config = dict(
    n_layer=14,
    d_model=576,
    n_head=9,
    n_kv_head=9,
    head_dim=64,
    d_mlp=2304,
    vocab_size=8192,
    activation='squared_relu',
    norm='rmsnorm',
    norm_place='pre',
    norm_eps=1e-05,
    positions='rope',
    rope_base=10000.0,
    rope_fraction=1.0,
    qk_norm=True,
    attn_scale=0.157,
    bias='none',
    tie_embeddings=False,
    parallel_block=False,
    extras=['capped logits'],
    init='normal',
    init_std_qkv=0.019,
    init_std_o=0.0,
    init_std_up=0.019,
    init_std_down=0.0,
    optimizer='muon_variant',
    lr=0.00231,
    lr_mult_down=1.5,
    beta1=0.9,
    lr_head=0.00486,
    grad_clip=1.0,
    warmup_steps=0,
    schedule='wsd',
    decay_fraction=0.576,
    decay_shape='pow',
    final_lr_fraction=0.0,
    batch_tokens=65536,
    seq_len=512,
    doc_mask=False,
    train_tokens=716900000,
    steps=10940,
    dataset='wikipedia_en',
)
MLP neurons of a small language model. Each row is named by its layer, matrix (down: output weights) and neuron, and shows model dimensions 400-463. Each number is 50 + 10 x the weight over its row's rms, rounded and kept within 0 to 99.
After each neuron's rows, "raises" lists the tokens whose logits its output raises most directly, leaving later layers aside.

L11.down1861:54 48 48 58 47 26 55 45 44 51 53 54 41 63 58 39 44 53 26 73 50 54 57 53 26 49 31 54 64 48 52 51 58 54 56 56 36 59 50 54 59 44 51 51 50 36 40 45 60 39 51 43 56 48 41 62 56 55 45 46 44 54 51 49
raises: "sc", "dr", "str", "ste", "uge"

L11.down234:33 27 45 72 61 74 65 22 46 51 46 44 39 66 63 47 45 56 54 65 58 56 55 32 30 51 43 72 33 42 38 48 41 53 59 47 31 64 52 53 49 52 64 46 37 67 64 61 57 57 55 55 51 28 37 57 55 34 38 59 46 56 54 52
raises: " His", " grew", " earned", "ament", " studied"

L11.down214:37 45 43 51 38 53 43 48 53 43 63 54 55 42 31 46 54 41 60 60 51 42 61 58 42 37 65 45 54 52 43 36 38 82 59 66 46 63 46 48 42 41 32 58 47 54 66 57 45 49 36 39 71 48 52 51 45 37 42 46 51 70 48 59
raises: "r", "cle", "ora", "rum", "olen"

L7.down1822:51 36 41 42 57 35 46 49 53 59 63 48 33 51 44 37 45 55 31 58 62 40 43 45 68 45 59 42 37 46 66 51 48 40 61 67 36 59 46 65 44 41 54 47 78 59 51 39 56 59 69 70 62 60 48 58 56 69 60 58 63 72 54 56
raises: "hip", "ster", "bl", "stra", "ti"

L11.down357:48 47 72 66 32 51 47 42 35 51 59 27 50 45 41 46 47 47 40 46 54 66 62 44 61 57 30 51 38 39 57 47 35 40 41 45 49 45 41 60 59 37 50 28 48 34 45 68 64 51 43 50 41 51 40 37 31 46 52 39 57 43 37 52
raises: " candidates", " races", " songs", " individuals", " seasons"

L7.down928:38 62 22 71 48 51 51 64 68 49 39 52 37 51 47 42 57 42 57 51 48 47 42 33 55 52 59 45 41 49 47 46 66 48 47 34 61 38 64 47 46 51 47 47 64 34 37 49 49 62 52 54 59 59 40 42 42 45 56 56 57 62 30 52
raises: " one", " other", " others", " another", " two"

L7.down1806:62 55 53 51 41 51 45 50 46 61 54 48 46 26 45 58 51 51 70 51 57 49 42 57 53 56 71 46 73 39 67 48 56 53 49 58 54 53 64 46 44 55 58 40 46 69 41 63 45 63 40 41 58 60 59 48 63 71 51 64 51 39 49 66
raises: "ical", "ically", "ise", "ants", "oy"

L11.down1873:37 46 41 55 54 54 42 53 66 42 62 53 51 55 63 49 37 56 67 80 50 60 43 38 80 45 44 50 47 48 59 64 60 49 44 55 24 35 37 53 64 51 46 58 56 45 64 48 34 46 57 49 48 31 39 64 36 47 71 46 56 56 58 41
raises: "cia", "col", "ck", "cio", "ç"

L11.down12:42 47 46 46 72 50 66 55 41 40 52 50 55 47 58 42 62 59 55 44 47 41 50 47 46 49 42 41 54 38 43 45 52 59 40 52 40 48 45 47 46 38 42 45 59 49 53 46 34 47 39 58 59 50 52 47 61 56 37 69 53 47 36 36
raises: "ll", "lit", "pat", " full", "ely"

L11.down1257:55 74 55 57 54 57 43 45 45 49 64 35 31 55 40 54 56 66 64 39 55 51 51 47 30 44 69 38 65 50 50 49 42 48 53 56 51 60 52 57 41 85 57 68 48 48 57 41 53 67 53 48 38 52 64 45 53 70 58 50 76 56 47 54
raises: "ct", "ne", "ly", "ć", "ial"

L11.down1798:64 46 46 60 49 62 62 48 46 55 45 53 63 33 49 43 38 70 57 57 63 49 39 34 58 37 55 46 60 51 57 54 56 69 48 62 34 49 58 50 62 62 47 64 51 43 62 40 41 54 50 36 27 52 52 62 55 48 34 44 46 51 55 41
raises: "ro", "rina", "rine", "rod", "un"

L11.down655:65 52 47 64 55 45 44 54 48 44 59 54 65 42 50 38 57 40 56 61 45 51 55 57 65 35 46 51 64 50 60 43 36 43 34 44 38 41 48 50 65 56 59 42 50 56 43 62 54 68 48 56 39 54 41 46 48 48 49 40 63 34 70 24
raises: "uke", "km", "lav", "under", "shi"

L11.down690:37 44 52 51 38 52 35 77 40 56 47 51 52 55 49 56 35 49 44 64 62 61 44 55 46 56 58 53 46 62 45 35 46 51 33 57 62 43 44 62 58 50 47 54 72 47 54 57 45 49 64 55 50 51 41 58 57 71 44 33 53 57 36 40
raises: " Div", " Division", " rel", " were", " promotion"

L11.down713:42 41 48 60 35 42 43 47 43 52 52 46 52 68 42 40 60 59 41 51 50 47 44 40 73 58 46 61 45 42 58 65 53 57 62 47 50 46 50 59 30 48 55 45 41 66 49 46 54 55 42 57 29 51 58 54 57 80 43 45 50 39 49 47
raises: " written", " sun", " taken", " seen", " performed"

L7.down1904:57 42 50 30 59 46 48 42 36 34 63 37 45 37 41 33 65 74 48 52 51 66 51 57 51 52 61 55 62 70 47 57 46 54 28 34 61 50 64 49 36 53 69 63 59 40 35 37 29 67 51 33 56 49 47 52 54 45 39 45 49 53 55 40
raises: "oo", "ped", " penalty", "eda", "old"

L11.down1489:60 58 34 46 59 58 36 57 41 52 51 60 53 56 60 61 57 61 57 43 50 68 66 47 54 66 48 51 58 68 43 21 51 60 39 35 44 53 35 50 43 78 34 60 51 49 64 45 39 39 58 63 49 65 68 59 39 56 54 40 55 79 53 29
raises: " scene", " tall", " result", " birth", " capital"

L11.down1394:31 39 66 50 55 53 50 69 45 32 44 54 40 46 56 62 53 60 39 58 50 45 54 43 35 44 52 55 45 35 46 41 47 53 55 38 54 48 53 53 55 49 44 65 34 33 50 49 52 30 51 42 72 57 59 52 51 62 57 39 50 45 34 60
raises: "based", "born", " Nations", "tra", "oria"

L11.down1364:61 57 30 49 49 63 49 52 46 54 40 53 66 62 60 39 51 41 46 60 51 31 44 39 65 46 53 49 61 62 37 46 45 32 48 42 54 39 48 46 53 41 47 50 57 52 71 60 37 33 57 43 34 48 39 67 55 46 43 70 38 37 38 51
raises: "oria", "ory", "aly", "ates", "ing"

L11.down1216:43 47 30 54 49 51 47 62 42 45 41 59 43 55 45 43 43 54 73 59 54 38 44 76 39 61 54 56 39 41 69 55 42 38 57 45 40 58 42 59 33 42 32 48 42 34 51 44 37 23 55 29 65 43 54 51 52 79 32 63 40 51 52 72
raises: "ko", "v", "va", "so", "kov"

L11.down1571:55 45 58 58 54 39 41 47 47 48 38 49 55 51 41 42 38 58 44 57 53 37 56 54 54 66 43 60 46 33 56 56 41 67 45 50 55 42 59 32 44 56 48 56 47 45 44 43 42 50 60 43 54 46 46 54 59 55 44 43 58 39 45 56
raises: "ell", "ration", " ago", "els", " do"

L11.down1382:30 63 56 48 37 71 44 48 54 46 49 53 44 43 41 51 50 59 38 71 63 56 52 33 45 57 45 42 43 51 57 61 58 34 56 45 34 46 67 52 44 36 59 47 39 60 51 46 59 42 59 56 50 59 56 63 57 38 54 64 57 56 49 39
raises: "gn", "work", "ino", "hed", "ues"

L11.down947:52 46 56 50 68 55 60 44 53 49 39 42 51 39 55 56 45 58 69 56 57 50 54 56 55 38 53 52 57 54 55 53 56 57 44 50 62 57 63 59 60 52 61 52 59 55 48 53 28 40 23 65 50 50 65 57 49 33 66 47 58 76 47 60
raises: "en", "ens", "pe", "enn", "pec"

L7.down273:71 46 66 62 42 43 62 27 35 30 49 53 59 63 30 66 55 52 46 52 60 64 48 47 58 60 35 57 63 36 57 56 53 51 68 61 55 53 31 39 54 51 52 53 43 51 35 53 40 38 49 53 64 48 45 60 46 46 45 56 48 45 55 61
raises: "ean", "er", "sm", "ers", "ess"

L11.down1365:57 51 58 49 59 41 48 59 57 62 39 48 57 36 42 46 46 49 37 49 54 43 48 47 52 48 30 44 38 37 43 41 38 59 46 60 52 34 57 42 42 38 53 50 49 53 56 63 61 33 43 55 64 51 49 25 59 38 41 53 49 48 55 58
raises: "ished", "hed", "ible", "unte", "isk"

L11.down1457:52 58 54 55 49 46 55 63 49 57 37 50 39 56 58 55 62 67 49 54 49 54 60 53 52 44 35 54 48 34 48 46 44 39 58 30 36 38 44 52 44 50 47 42 46 39 33 34 58 33 50 33 66 51 46 48 47 45 20 56 51 54 42 43
raises: "{", "EE", "yl", "lock", "do"

L11.down232:37 56 54 51 58 38 37 36 37 67 40 50 54 45 45 67 53 52 63 43 44 53 25 50 65 44 57 59 45 43 33 44 63 40 53 47 45 63 48 46 52 35 44 69 47 50 47 51 69 24 50 70 60 50 51 34 53 47 65 65 51 40 60 38
raises: " from", " From", "from", " against", "eva"

L11.down2241:57 50 38 45 67 56 43 50 67 59 60 55 59 34 51 38 52 56 43 51 20 55 40 49 37 54 24 46 59 31 44 57 38 43 62 42 46 51 49 38 63 65 54 54 62 53 27 41 51 42 54 56 44 58 55 36 50 32 67 50 30 49 35 53
raises: "ca", "cha", "name", "e", "chi"

L11.down778:47 58 41 44 45 39 43 61 61 46 40 54 49 58 70 48 45 38 46 52 54 51 58 67 32 31 66 49 37 41 57 52 70 46 51 57 56 60 54 43 56 62 55 60 63 47 38 49 42 52 57 41 50 36 53 46 29 61 51 45 71 62 54 60
raises: "es", "ment", "ments", "men", "na"

L11.down830:72 57 45 48 61 45 43 46 49 32 47 70 55 77 55 41 39 57 47 56 66 39 56 60 47 40 47 47 50 54 59 62 58 49 58 52 58 53 58 43 38 58 47 44 64 59 43 56 49 34 63 52 50 35 48 39 52 48 46 59 44 73 70 50
raises: "tor", "hip", "cent", "itor", "inder"

L11.down151:48 73 50 33 33 39 60 33 49 57 39 39 35 49 53 32 52 56 59 38 57 48 56 69 36 53 57 57 56 50 41 51 63 33 45 42 55 43 50 55 57 46 53 55 49 51 32 48 46 55 68 60 48 63 57 61 53 28 58 55 41 43 41 49
raises: "bed", "bin", "ings", "ish", "y"

L11.down1462:54 32 74 73 26 60 43 45 50 59 56 41 60 43 61 54 47 53 43 47 77 43 55 43 56 60 68 41 51 52 54 55 42 41 54 56 40 35 50 48 42 56 48 41 60 49 59 51 51 45 48 63 64 20 43 41 56 54 52 30 38 50 38 35
raises: "stan", "da", " whom", "sl", "dy"

L7.down636:68 49 49 35 54 48 41 56 49 50 33 52 48 45 49 47 44 50 46 51 35 47 35 60 50 39 71 53 52 34 68 41 44 46 43 53 68 44 60 53 61 65 40 64 40 49 44 46 47 38 50 43 37 57 80 66 45 39 47 45 69 49 43 45
raises: "wide", "ful", "ment", "ments", "pt"

L11.down2260:29 46 51 54 47 66 41 58 61 56 46 34 49 59 51 74 54 35 42 57 52 32 53 36 44 47 53 52 50 54 38 49 61 48 70 59 63 36 58 55 58 34 39 58 55 51 46 56 50 56 53 56 41 49 38 47 72 40 40 44 54 45 55 89
raises: "hel", "out", "inc", "gi", "wo"

L11.down1711:60 35 24 57 54 66 43 49 47 57 43 38 60 42 52 38 52 65 61 58 33 57 64 45 56 45 58 49 48 39 47 58 60 38 58 36 54 50 40 73 37 45 39 50 36 37 42 38 34 30 65 42 45 57 56 61 49 47 57 50 51 60 53 53
raises: "ron", " death", "ro", "rol", "nel"

L11.down784:40 73 67 42 64 69 57 46 64 38 39 57 52 57 57 42 51 35 49 59 60 48 63 49 45 60 38 68 57 53 55 57 58 56 47 52 42 38 50 49 41 48 44 61 43 37 36 57 41 41 32 63 37 41 47 54 38 59 58 54 52 49 43 33
raises: "own", "ows", "icate", "omin", "ict"

L11.down1611:53 60 43 49 50 53 61 51 59 38 43 50 50 43 50 63 49 78 53 56 61 59 14 38 43 59 49 52 39 37 55 56 45 47 40 64 41 47 51 49 51 64 47 39 46 51 40 49 53 61 51 49 38 51 42 51 46 43 50 50 44 51 56 55
raises: "ic", "ments", "les", "c", "ings"

L11.down2140:53 47 48 55 50 41 56 38 55 41 52 56 61 39 48 40 53 54 46 61 51 50 58 54 53 43 60 58 55 39 45 49 34 48 36 45 48 52 49 50 55 40 42 49 33 45 56 46 44 42 50 44 62 65 43 44 49 55 67 60 55 60 59 52
raises: "ory", "rs", "ori", "ed", "ive"

L7.down547:59 30 47 39 68 46 42 56 50 49 28 50 43 65 43 45 65 48 56 59 42 46 65 47 63 52 44 62 74 61 47 55 56 48 63 53 59 45 45 65 63 52 47 38 34 48 45 52 58 52 46 57 69 35 54 41 56 49 49 49 57 53 62 51
raises: " Career", "al", "rupt", "ball", "Career"